From a checkpoint of a small transformer trained on Wikipedia.
Size: 15 layers, width 192, MLP 768 SwiGLU.
MLP neurons of a small language model. Each row is named by its layer, matrix (gate and up: input weights) and neuron, and shows model dimensions 48-175. Each number is 50 + 10 x the weight over its row's rms, rounded and kept within 0 to 99. A neuron's up and down rows have the sign that makes its largest values positive.
After each neuron's rows, "fires after" lists the tokens most often just before its 100 highest values on Wikipedia text that the model never trained on; "fires on" lists the tokens most often at its 100 highest values on Wikipedia text that the model never trained on.

L7.gate73:47 45 44 53 45 61 47 39 55 43 54 60 53 55 57 39 50 45 55 57 69 54 57 60 49 39 32 60 43 45 54 62 49 45 60 46 34 52 55 61 32 58 59 65 46 43 41 46 40 59 36 50 35 48 50 33 65 52 54 57 49 37 48 61 43 27 43 33 57 60 60 40 54 36 59 42 66 36 59 37 52 35 63 51 61 44 58 32 52 65 54 46 28 42 45 48 46 57 38 56 48 65 43 42 61 39 60 75 36 57 64 46 45 39 34 52 33 33 51 44 50 51 35 33 47 47 50 50
L7.up73:39 40 37 54 46 40 63 60 52 44 50 27 26 43 55 42 56 43 46 39 51 45 37 57 45 31 47 51 59 52 45 62 55 78 40 48 45 53 56 67 55 43 37 34 36 41 62 51 56 50 55 53 54 54 62 60 54 54 62 40 55 42 37 50 38 41 49 47 70 44 65 25 65 54 43 40 56 60 52 39 42 51 45 51 43 43 35 53 52 47 57 44 60 43 42 51 62 44 38 55 54 39 53 63 40 34 45 43 60 30 53 42 36 40 50 50 33 70 55 51 63 60 42 52 55 47 46 44
fires after: "=", " =", " his"
fires on: "=", " career", " year"

L8.gate518:33 56 60 43 51 39 56 38 54 54 47 48 29 54 48 29 46 49 35 78 41 48 47 54 63 42 44 48 56 54 34 50 55 53 40 45 51 50 50 68 51 41 39 34 58 40 53 45 49 36 57 46 54 57 53 58 54 24 51 47 50 41 36 38 53 52 67 44 58 54 52 51 50 49 62 41 28 55 61 49 37 43 57 54 55 55 33 61 51 44 48 63 43 52 67 51 55 26 51 43 73 53 38 54 51 41 48 69 61 64 58 33 42 53 33 23 56 52 56 44 40 56 61 56 62 36 63 58
L8.up518:18 59 49 40 67 67 47 42 48 48 46 21 45 64 63 42 47 58 55 50 37 48 45 55 67 63 56 58 45 49 47 21 55 52 69 44 45 55 59 63 36 42 43 32 45 44 52 55 52 44 71 55 39 49 52 41 70 50 54 56 44 42 58 47 39 60 51 47 70 61 50 49 53 35 50 55 37 55 58 43 50 51 58 56 44 37 62 57 55 31 44 50 48 41 60 50 45 42 55 50 41 45 42 58 38 37 67 54 59 48 47 50 39 54 44 35 60 43 47 42 54 44 63 49 49 45 70 60
fires after: " |", "|", "%", " 0"
fires on: "\n", " |", "."

L3.gate408:55 47 65 54 48 32 37 66 62 64 38 42 70 40 40 47 56 45 76 62 49 44 66 40 49 54 42 50 46 48 47 64 72 61 57 55 40 42 71 40 43 31 24 55 65 57 36 52 48 50 34 36 46 63 54 50 46 48 47 52 41 52 61 53 48 42 68 56 38 54 39 47 38 45 56 60 62 46 44 38 49 34 39 47 54 43 56 63 40 53 53 61 52 47 50 37 64 51 55 55 53 67 49 39 72 58 38 72 46 63 47 44 37 61 56 52 69 50 57 46 54 57 59 63 63 51 58 30
L3.up408:56 70 72 58 50 28 37 66 60 57 29 39 54 44 43 58 68 52 47 51 46 52 61 42 30 59 44 54 57 49 43 48 57 51 51 44 37 38 48 41 41 47 46 56 49 57 49 53 55 56 37 35 44 55 53 53 69 30 43 32 39 64 60 56 59 38 53 52 52 58 53 52 38 44 41 70 50 39 39 45 40 40 58 54 47 43 46 52 57 40 66 57 40 42 41 61 58 46 57 49 37 58 44 43 48 53 51 50 47 66 50 72 55 79 59 49 53 39 39 41 30 50 55 54 33 49 54 30
fires after: " 0", " 2", " 1", " 3", " 4", " Tu"
fires on: "–", ":", "-", "sk", " beat"

L7.gate451:41 45 54 57 41 57 67 48 37 49 47 60 59 56 63 19 53 20 46 70 49 45 52 54 40 52 46 54 56 30 37 50 58 46 44 61 46 44 64 56 47 42 53 56 51 38 42 41 45 56 44 44 53 59 49 59 46 51 47 60 44 44 51 61 57 44 45 34 59 53 61 56 53 50 43 58 52 65 66 33 47 38 41 39 48 52 45 59 45 65 67 80 63 52 36 54 49 36 46 53 46 53 55 61 58 48 51 54 36 54 58 45 29 64 58 39 46 40 61 53 52 28 55 51 61 60 54 57
L7.up451:60 48 51 59 34 71 58 42 38 41 50 60 35 40 52 43 56 51 51 68 56 55 57 48 44 38 44 29 61 48 49 61 59 54 45 51 68 51 58 47 53 35 48 61 45 51 41 44 52 44 48 46 39 46 58 59 61 38 49 67 45 51 39 48 50 36 71 54 47 44 49 51 60 46 41 51 38 65 49 50 37 59 60 54 64 67 46 69 60 74 69 56 49 48 45 61 44 46 24 57 68 48 53 70 58 47 34 55 60 39 56 52 54 53 57 56 47 49 73 50 36 39 51 55 72 48 70 57
fires after: "-", "|"
fires on: "-"

L11.gate679:42 40 41 38 59 60 56 36 61 57 58 33 42 43 65 58 56 56 41 61 54 57 21 60 44 44 42 47 54 43 44 43 57 52 58 62 57 61 28 48 63 52 65 69 54 47 60 35 56 58 50 42 47 45 47 51 59 51 60 48 45 44 53 39 57 54 49 50 36 58 51 50 40 50 69 67 50 54 76 62 26 60 64 43 57 61 47 53 46 59 42 46 57 51 77 53 62 42 49 43 35 53 52 44 34 44 63 33 48 46 44 47 44 43 60 34 48 32 42 51 67 29 39 46 41 58 52 57
L11.up679:41 39 52 51 65 48 59 42 56 48 56 59 56 62 43 41 39 45 56 55 49 49 42 67 50 31 48 51 62 39 51 63 46 39 68 55 69 70 56 65 71 77 49 64 62 54 46 32 73 48 53 34 46 48 57 44 46 47 58 57 60 48 42 34 57 53 42 50 31 41 57 39 42 41 66 66 54 46 65 43 48 38 55 43 52 50 49 57 33 56 48 46 65 54 72 58 43 36 51 48 29 52 49 53 58 48 50 32 54 32 57 32 59 32 32 61 38 43 51 49 65 42 44 43 41 54 60 61
fires after: "\n\n", "nis"
fires on: "=", " Gl", "h"

L11.gate510:40 36 52 38 50 60 35 36 39 60 38 47 61 69 46 60 42 45 58 48 44 50 49 48 52 38 49 56 43 37 47 68 54 33 72 58 42 52 58 65 48 43 80 64 27 64 31 41 58 49 38 48 75 53 44 39 57 55 52 52 57 50 49 54 48 49 46 43 68 62 53 38 59 40 60 57 55 47 58 39 49 47 58 40 43 64 57 28 56 41 55 55 41 62 49 51 54 55 41 42 45 66 49 65 52 41 55 38 67 49 46 38 44 52 24 64 41 41 49 61 49 53 51 57 66 34 58 57
L11.up510:50 61 53 53 67 68 47 65 52 75 45 57 36 60 59 64 48 26 59 20 35 44 33 54 45 52 45 44 57 47 46 53 56 51 61 41 40 47 64 49 47 54 48 56 50 62 49 59 65 30 56 42 55 55 45 40 52 34 43 53 59 56 56 44 44 53 39 54 31 54 34 44 41 49 49 64 51 48 75 52 60 61 66 51 48 59 48 51 51 46 54 48 37 58 31 64 56 51 44 46 46 60 55 55 48 43 43 41 48 39 48 64 52 42 47 52 26 31 50 54 53 40 55 49 61 32 43 48
fires after: "\n\n", "=", " ="
fires on: "=", "\n\n", "\n"

L11.gate597:52 54 40 53 49 46 49 54 44 38 58 36 44 48 36 57 39 44 42 33 39 57 52 60 45 52 61 26 47 28 42 52 54 41 59 54 54 70 61 42 52 54 43 65 53 61 50 51 63 52 48 28 42 53 63 42 47 60 58 35 50 36 67 58 52 59 54 51 48 51 68 55 40 49 51 54 65 54 55 52 42 66 31 59 51 50 42 49 52 51 33 45 52 49 56 32 46 51 50 38 34 41 59 44 59 64 44 43 39 43 64 55 44 36 49 39 30 51 44 41 46 46 50 48 55 59 63 48
L11.up597:54 47 48 53 62 52 52 78 62 44 55 47 47 64 64 59 47 68 57 38 44 44 51 56 47 37 46 29 40 29 42 43 67 47 45 53 46 72 64 57 35 48 46 52 51 76 45 49 51 55 57 36 54 71 53 58 61 54 47 54 65 47 55 44 42 43 49 58 49 58 33 41 68 69 67 65 52 35 58 49 27 48 46 64 54 51 43 37 48 39 52 45 51 60 62 43 55 42 39 66 50 55 39 51 52 51 58 42 52 38 56 55 60 57 54 51 39 39 39 50 52 38 45 52 46 58 51 63
fires after: "\n\n"
fires on: "="

L8.gate503:60 43 64 66 43 41 32 57 46 47 49 63 54 48 49 50 46 57 51 48 68 46 58 40 46 34 60 52 44 70 47 42 52 45 47 57 61 55 43 61 58 54 43 70 48 39 36 58 54 52 46 38 53 40 49 51 55 61 53 43 60 55 40 52 53 37 58 38 26 34 44 58 45 43 48 52 59 46 68 41 43 40 53 44 69 55 45 52 21 47 45 40 46 48 50 58 52 43 77 36 58 55 50 36 41 59 48 57 51 55 53 42 46 33 44 33 43 47 60 66 49 53 55 50 54 48 39 45
L8.up503:61 41 71 59 45 43 42 73 35 41 56 48 50 45 36 42 65 49 57 35 66 62 39 35 37 54 34 48 71 44 39 62 43 63 30 57 63 56 45 60 60 58 58 54 42 45 53 63 61 56 42 50 60 51 51 34 44 43 54 38 51 57 50 42 67 62 41 64 44 56 66 76 53 49 57 62 68 43 45 47 60 38 48 50 59 47 36 52 63 48 41 59 43 41 44 35 49 64 58 59 42 43 68 56 54 43 43 56 42 47 57 49 62 44 35 50 44 46 49 34 60 38 50 53 45 62 50 41
fires after: " |", ".", " 2", " 1", " 11", " 7"
fires on: " |", ";", " 0"

L11.gate739:57 53 63 45 56 63 60 46 45 39 65 35 55 65 40 62 48 66 44 52 25 47 50 67 48 42 38 42 58 41 52 69 46 39 38 50 48 68 49 43 59 44 54 63 47 66 26 42 54 51 34 42 72 50 56 38 61 53 31 59 73 54 60 66 50 65 40 32 42 51 49 43 43 41 44 48 60 62 60 55 43 50 33 33 52 50 41 36 51 57 68 47 48 60 65 35 32 35 39 52 52 49 48 57 53 36 53 32 44 38 42 40 50 45 39 39 36 28 47 49 50 51 54 60 44 45 48 39
L11.up739:51 56 67 26 46 67 53 53 33 50 62 47 42 52 35 57 43 48 48 49 44 39 44 64 54 36 34 39 59 40 51 44 55 37 28 51 58 47 54 47 36 58 58 65 49 67 47 49 51 43 57 31 61 58 50 58 76 55 45 63 63 60 42 49 46 51 42 60 49 43 48 51 42 51 26 59 58 41 60 60 39 48 59 37 38 62 58 42 45 54 43 44 47 59 60 47 43 44 40 61 57 49 52 56 60 40 45 38 40 38 47 54 55 65 35 45 43 38 42 61 51 48 44 53 41 50 60 44
fires after: "\n\n"
fires on: "="

L8.gate421:51 47 70 53 45 48 50 50 58 48 47 47 56 44 29 47 46 51 52 33 63 52 44 61 48 41 24 52 69 60 33 54 44 59 58 61 51 55 65 57 45 47 68 44 52 61 51 48 68 53 57 43 53 54 63 51 44 54 40 53 44 58 55 51 48 44 32 41 42 55 61 45 57 47 49 59 48 44 47 51 54 41 42 49 44 41 48 57 39 45 50 29 69 28 63 32 50 46 40 53 33 36 41 59 43 40 51 62 47 36 38 46 29 49 47 50 60 49 50 49 67 46 86 42 56 47 64 55
L8.up421:41 53 69 48 58 42 56 41 58 29 56 49 51 27 17 60 57 50 49 48 65 60 40 40 54 68 43 55 46 44 35 41 52 44 50 60 63 45 53 56 61 42 41 26 46 48 46 49 29 41 44 64 34 56 34 63 56 47 39 48 37 49 45 58 49 44 42 63 60 43 50 46 56 54 58 73 58 42 24 64 63 57 46 58 51 57 53 62 46 40 55 60 56 53 54 61 59 49 47 73 48 37 50 43 51 56 42 51 45 45 39 48 52 41 50 58 36 43 37 60 44 49 61 48 38 70 64 30
fires after: "\n", "'"
fires on: "-", "s", "1"

L4.gate123:51 60 43 48 38 46 34 55 48 50 62 66 65 68 51 31 54 42 57 58 48 46 49 47 50 38 60 49 47 50 36 43 50 55 33 68 43 39 69 57 63 45 40 53 68 38 33 62 61 44 71 42 63 25 49 51 53 60 48 47 67 54 60 46 56 44 56 45 49 63 38 54 59 49 56 62 53 60 64 43 62 44 64 50 60 41 38 57 26 47 63 41 50 50 46 44 51 51 49 41 45 48 51 52 50 45 71 70 42 69 60 57 44 52 48 43 45 44 48 49 55 43 73 42 44 41 76 58
L4.up123:57 66 56 50 54 62 53 48 50 61 49 43 59 45 44 41 52 75 54 45 51 39 63 38 56 52 65 42 41 63 67 51 54 54 59 44 52 45 57 54 41 58 29 55 59 57 41 54 58 53 55 59 45 53 47 49 43 45 59 48 51 51 59 47 52 48 50 57 39 56 54 50 63 27 59 41 77 49 50 40 61 48 37 54 52 59 51 53 47 49 40 61 50 52 32 58 62 71 61 50 51 33 66 51 26 48 49 54 53 59 63 59 50 52 53 43 57 60 44 63 37 49 48 56 45 41 55 36
fires after: " 0", " 1", " 2", " 4", " 6", " 3"
fires on: ";"

L11.gate105:48 45 50 58 54 68 52 43 48 45 63 50 60 44 51 64 69 50 31 45 36 47 48 47 52 39 71 39 60 40 53 48 52 68 37 54 50 50 44 47 41 39 49 74 41 63 55 47 54 52 50 36 69 55 62 46 81 70 44 42 62 68 52 47 40 38 45 49 41 45 47 45 45 32 56 52 51 53 71 54 40 53 52 39 45 63 44 47 34 56 45 59 50 65 57 54 59 49 53 60 37 59 56 69 46 58 61 39 36 33 49 48 52 46 37 47 44 29 45 58 32 32 49 64 45 44 49 51
L11.up105:45 61 60 37 43 54 50 39 52 43 61 41 67 64 56 70 46 43 47 60 48 41 53 67 49 45 55 53 38 46 56 51 55 49 50 44 35 58 58 55 44 41 47 64 71 68 41 34 58 52 57 36 64 50 66 49 63 61 58 50 48 49 56 60 49 36 48 37 51 51 65 42 53 51 41 65 60 40 56 47 41 45 64 43 54 41 57 45 27 54 47 53 54 30 60 50 52 30 40 56 42 75 44 54 54 65 48 40 48 33 35 45 51 44 54 42 40 42 41 64 56 31 53 50 31 58 59 46
fires after: "\n\n"
fires on: "="

L11.gate492:47 57 57 41 47 60 37 51 47 33 58 44 32 59 57 56 51 49 45 40 41 38 45 61 35 31 52 49 52 43 60 59 63 53 42 46 55 47 51 51 50 41 62 69 58 44 37 53 52 59 61 35 73 44 61 37 68 59 63 58 63 55 50 59 44 49 54 48 52 53 53 51 37 44 52 59 57 51 66 52 39 41 54 42 48 61 46 38 38 60 38 62 35 59 65 50 48 33 40 64 42 64 46 62 58 63 54 39 37 42 39 37 41 49 34 28 40 37 51 66 41 31 52 63 40 42 63 45
L11.up492:48 56 54 43 45 68 45 52 43 41 57 39 41 69 54 59 61 48 42 49 36 46 57 63 38 31 46 51 46 40 46 60 65 43 43 42 58 51 66 54 55 39 64 76 60 53 42 53 48 58 68 32 70 56 54 46 68 40 45 67 63 63 44 52 52 49 55 53 56 58 48 53 40 57 47 65 62 39 69 55 36 44 52 44 49 64 42 38 47 52 38 63 37 53 63 46 45 36 40 66 42 61 41 61 58 57 60 42 30 38 39 34 42 46 38 48 44 34 47 55 51 42 54 53 39 46 54 41
fires after: "\n\n"
fires on: "="

L4.gate193:51 52 59 67 39 47 53 37 53 56 63 39 56 59 46 46 47 49 45 53 45 43 55 50 66 60 35 44 37 48 64 40 45 30 52 53 53 23 53 64 46 56 41 44 61 63 49 43 60 48 50 51 44 62 61 45 66 48 43 44 55 50 55 45 47 47 54 59 41 56 66 64 61 54 49 52 48 35 56 52 44 50 50 58 51 42 45 56 50 38 51 59 40 47 56 47 53 53 53 50 63 72 43 41 64 63 51 62 43 64 71 43 24 45 48 44 45 38 64 47 72 50 43 67 48 58 43 53
L4.up193:39 67 68 43 30 36 37 37 41 49 41 42 67 49 54 43 44 52 42 50 67 40 57 57 53 63 30 48 59 43 49 52 50 50 40 43 37 55 47 62 54 60 44 70 81 52 55 39 52 53 51 44 46 44 32 49 59 26 61 57 56 39 38 49 44 39 50 59 67 41 33 42 54 39 60 59 45 40 58 44 47 39 49 46 54 39 55 55 49 65 51 64 41 54 58 56 48 42 52 51 58 62 42 48 47 22 59 47 43 52 55 39 55 51 44 34 55 51 62 50 37 31 42 39 48 54 62 56
fires after: " |", "|"
fires on: "  "

L11.gate144:54 54 58 40 59 65 49 58 44 31 50 48 46 52 67 57 49 51 45 46 28 32 66 51 55 35 45 52 57 45 57 53 67 61 44 57 41 29 64 51 49 38 53 74 57 60 54 67 46 50 54 34 66 39 53 55 53 57 54 56 86 37 61 58 56 47 49 41 44 51 54 46 54 50 39 67 32 54 72 56 50 55 49 40 47 45 38 30 47 65 58 56 38 50 65 38 49 29 48 60 54 64 32 57 68 42 52 24 50 46 46 48 41 48 49 58 50 46 60 58 26 52 75 52 61 41 65 40
L11.up144:44 37 45 34 33 57 28 66 42 38 47 54 41 64 64 56 50 35 42 43 48 46 48 63 50 52 41 48 44 48 56 53 54 58 49 50 38 26 41 61 42 50 55 64 59 61 53 54 37 48 44 41 58 54 40 61 62 54 55 57 65 37 47 54 45 58 46 54 41 72 48 61 39 44 34 40 59 46 68 51 40 62 60 68 48 54 56 48 39 46 40 69 44 55 51 56 44 45 46 53 42 52 48 52 42 64 58 15 39 34 47 37 37 49 38 63 47 43 53 55 42 38 65 47 35 40 49 43
fires after: "\n\n", ",", " and"
fires on: "=", " the"

L7.gate721:57 55 48 48 44 48 41 63 55 53 47 70 43 49 60 40 42 46 58 67 35 47 52 49 44 48 58 49 38 46 48 43 76 49 35 40 62 51 55 23 45 24 63 50 42 45 44 48 59 71 51 62 59 65 51 35 43 52 51 53 63 47 59 54 57 41 45 58 50 62 51 46 50 57 53 70 54 64 52 68 53 43 41 39 29 45 58 40 36 65 57 43 47 56 51 50 34 62 23 52 26 47 35 52 48 48 47 46 47 61 42 28 47 59 39 41 45 54 69 56 48 36 46 70 47 60 53 55
L7.up721:42 63 55 39 59 53 51 44 56 45 57 56 33 56 55 40 42 45 46 52 45 33 38 65 63 53 47 39 42 52 53 51 65 71 25 59 44 41 43 34 39 38 55 51 53 41 19 48 64 60 37 62 47 43 47 54 47 45 65 45 63 58 48 31 39 33 49 62 58 33 56 46 57 56 61 63 42 59 63 49 39 62 52 59 38 48 56 37 55 50 45 55 36 53 47 57 57 26 46 65 49 60 54 50 45 43 56 57 48 45 55 46 50 37 46 41 50 60 55 39 31 41 57 41 49 42 52 48
fires after: "-", "|"
fires on: "-"

L11.gate671:47 46 49 39 62 60 38 52 37 63 58 55 46 56 49 69 53 51 44 46 49 45 42 67 44 45 42 39 46 39 46 40 56 50 49 66 60 55 29 42 51 49 53 56 48 66 37 60 66 53 80 43 60 49 72 36 68 67 41 56 51 45 60 43 40 34 45 45 58 37 54 32 33 41 35 46 42 44 48 55 47 63 60 48 66 66 40 51 47 51 39 33 51 48 50 40 59 34 61 45 55 50 23 65 42 61 46 33 51 34 48 54 61 25 55 34 58 40 45 61 36 31 49 51 45 50 45 54
L11.up671:50 49 53 49 60 67 41 43 62 52 59 59 51 49 57 58 57 57 53 44 41 47 60 55 33 39 25 40 49 30 42 52 51 48 54 56 70 73 38 39 51 53 43 55 64 64 44 45 61 59 53 42 67 45 57 45 67 73 39 49 63 43 56 61 52 42 46 40 54 52 30 36 41 56 43 57 54 60 59 33 43 66 69 40 63 61 52 60 51 58 41 37 56 55 44 54 50 36 48 53 45 44 39 67 56 45 41 35 53 27 41 57 59 42 42 47 56 39 39 55 57 30 61 46 58 56 53 43
fires after: "\n\n", " Kr", "-"
fires on: "=", "wh", "th", "ish", " Sh", "sh"

L2.gate215:41 27 40 62 67 42 55 48 47 42 33 59 55 52 43 43 51 36 53 68 58 49 54 35 50 54 46 49 42 34 36 57 48 59 44 41 53 57 40 60 52 49 52 62 43 62 45 40 40 46 44 58 39 51 37 50 37 66 35 67 53 40 43 64 26 58 50 49 39 48 57 43 52 40 69 56 46 57 46 61 62 44 59 61 63 48 53 56 43 43 48 46 67 57 61 31 40 45 47 60 46 52 60 53 51 43 39 36 50 68 53 42 61 25 61 37 48 52 40 37 54 42 46 46 56 46 50 45
L2.up215:63 48 60 57 53 43 62 42 49 57 59 63 58 45 65 61 28 66 43 42 43 45 69 47 71 51 57 50 46 60 49 31 46 49 27 71 41 53 56 54 38 50 41 57 31 60 40 45 41 58 31 42 64 31 47 53 36 44 36 60 59 55 43 49 49 57 39 53 52 61 28 48 44 34 38 48 38 48 59 63 54 57 46 51 49 51 53 49 45 63 54 50 43 49 38 46 40 52 47 59 78 63 61 50 60 54 52 51 61 48 63 44 42 50 39 43 51 68 64 53 44 33 62 61 32 51 49 52
fires after: "|", "-", "–"
fires on: "-", "A", "19", "Pro"

L6.gate546:62 58 48 42 55 31 49 62 67 45 57 64 52 41 42 49 69 51 48 64 63 47 58 30 41 36 36 47 55 45 48 45 40 58 38 44 48 37 47 57 56 26 46 64 37 44 51 37 40 51 55 38 48 55 46 47 42 48 61 80 51 66 51 35 55 50 40 56 37 52 50 44 41 55 63 52 51 48 57 40 53 61 30 49 50 43 62 37 42 65 69 40 43 61 31 44 55 60 61 52 35 33 51 47 56 47 46 73 44 45 36 43 49 30 41 51 56 55 48 52 57 32 51 42 71 50 60 49
L6.up546:33 49 52 35 43 57 42 45 31 34 35 36 59 45 55 62 46 71 51 41 36 49 55 50 49 58 56 35 50 51 61 38 34 62 56 46 38 38 43 47 38 37 44 44 48 60 26 40 31 56 53 53 72 37 53 44 54 21 56 53 51 45 55 47 47 51 46 50 55 58 34 34 41 46 51 49 24 51 56 44 58 55 61 57 47 54 47 45 46 54 61 31 38 38 37 42 52 36 34 53 46 49 35 48 36 40 29 52 67 47 57 56 45 44 62 47 58 55 58 47 41 48 44 37 53 40 55 60
fires after: "|", "-"
fires on: "-"

L2.gate512:53 32 49 57 34 56 50 36 55 40 59 43 53 72 44 47 63 48 53 64 51 54 59 49 60 32 53 43 36 59 56 42 43 42 46 57 39 38 50 46 57 51 57 49 46 58 22 41 46 36 55 42 47 54 36 49 41 62 41 60 51 47 37 52 47 52 49 54 20 64 63 48 52 54 46 42 47 57 50 48 64 46 73 37 52 50 42 46 52 47 41 41 67 50 47 47 40 38 47 60 64 48 66 64 59 33 63 59 51 44 69 36 27 29 54 29 49 67 55 32 53 55 38 45 37 55 49 73
L2.up512:48 47 53 63 48 64 49 50 47 71 43 72 58 51 61 49 47 34 30 57 41 40 69 58 58 39 47 46 35 41 49 43 70 49 41 53 50 53 53 44 41 51 43 48 53 53 41 42 57 29 34 48 47 38 42 55 33 65 63 43 47 46 40 62 74 52 42 42 52 56 35 62 46 40 53 56 56 48 56 46 56 71 32 32 61 57 29 42 43 54 48 35 45 55 59 31 49 51 58 50 53 49 43 56 71 48 63 56 61 57 60 51 56 33 58 41 45 68 64 57 62 54 45 49 71 42 55 51
fires after: "-", "|"
fires on: "-"

L8.gate660:26 49 56 48 46 75 59 55 64 49 28 40 42 64 60 50 64 56 43 44 53 43 54 50 45 37 41 65 44 66 55 51 49 45 59 47 53 52 47 48 42 50 48 69 66 47 40 37 53 65 70 53 55 52 46 27 52 39 50 56 54 38 54 43 57 54 33 62 57 44 81 39 38 59 36 52 52 37 54 52 38 46 49 60 43 53 56 49 44 47 52 46 48 49 54 37 46 49 64 67 36 29 42 50 37 30 41 64 46 50 35 44 44 53 48 52 62 48 42 56 54 48 62 39 40 61 46 45
L8.up660:49 43 47 48 41 48 51 40 53 44 50 54 38 51 48 56 65 63 49 47 48 47 47 55 47 42 53 51 57 65 50 42 48 45 65 47 43 65 58 48 47 45 46 55 59 57 54 48 50 61 46 70 50 63 47 71 60 37 40 31 44 42 50 37 60 52 37 56 51 49 77 52 38 50 49 60 47 56 36 72 23 53 48 77 48 48 59 45 62 33 37 57 45 58 51 73 51 43 43 48 50 41 47 45 29 43 35 72 54 37 45 46 43 66 50 62 52 54 51 56 51 62 58 51 55 60 60 58
fires after: "\n", " Jo"
fires on: "-", "r", "da", ","

L6.gate110:49 37 55 42 42 75 40 59 50 42 36 32 47 56 68 38 38 44 56 49 36 37 52 59 52 41 52 42 47 62 43 52 69 60 61 45 39 43 57 55 48 52 63 58 64 58 38 39 41 57 55 35 48 52 32 30 52 55 41 50 61 41 44 52 46 49 51 46 61 44 43 49 49 55 43 48 66 41 43 40 54 56 69 49 48 36 46 71 53 54 39 44 54 53 72 56 37 54 39 70 47 58 46 49 66 37 33 45 37 41 48 54 42 55 40 51 44 55 62 42 48 49 53 40 54 87 48 36
L6.up110:33 46 19 65 45 48 50 25 41 41 46 49 61 49 58 45 46 52 38 44 58 57 47 66 52 57 53 41 51 53 62 47 52 65 54 46 59 50 48 38 36 35 44 42 53 60 60 48 27 60 41 57 55 49 46 46 56 64 44 52 52 54 55 34 30 52 50 57 45 36 73 45 60 47 58 38 43 62 48 43 49 43 53 57 53 58 48 59 51 37 69 61 37 56 35 68 53 53 37 45 50 64 61 78 54 39 53 60 52 55 51 40 41 60 55 52 26 51 51 64 44 43 62 55 33 54 29 39
fires after: "=", " ="
fires on: "="

L4.gate224:49 55 60 30 48 58 53 58 59 34 53 57 38 50 43 46 53 51 37 32 54 64 67 39 57 60 71 49 35 55 71 33 63 47 57 41 58 41 49 36 53 57 50 43 44 56 50 68 52 63 36 54 44 63 46 53 65 49 58 53 51 50 39 48 39 47 40 30 47 53 56 26 55 40 61 72 50 47 56 54 58 55 38 57 40 46 34 61 38 49 68 45 35 57 52 55 51 66 36 32 59 59 48 57 66 50 70 45 36 44 52 50 16 51 57 38 52 42 47 50 57 55 66 68 58 48 59 48
L4.up224:49 60 57 43 59 53 45 46 25 65 35 51 44 60 47 63 62 46 41 61 30 51 50 60 51 48 59 41 37 67 51 50 43 49 53 57 33 56 36 48 49 41 55 67 54 50 55 58 48 52 48 42 61 79 58 39 66 62 50 53 57 45 29 38 39 46 47 49 44 43 45 39 62 40 47 54 61 67 54 45 39 51 43 42 69 45 41 70 57 66 53 59 49 65 52 51 48 47 56 37 69 65 45 36 48 46 54 51 44 62 46 47 55 54 47 40 47 55 44 18 48 49 55 41 43 45 47 55
fires after: "|", " one", " Ho", "Ju", " co", "\n\n"
fires on: " of", "  ", "ne", "ar", "ef"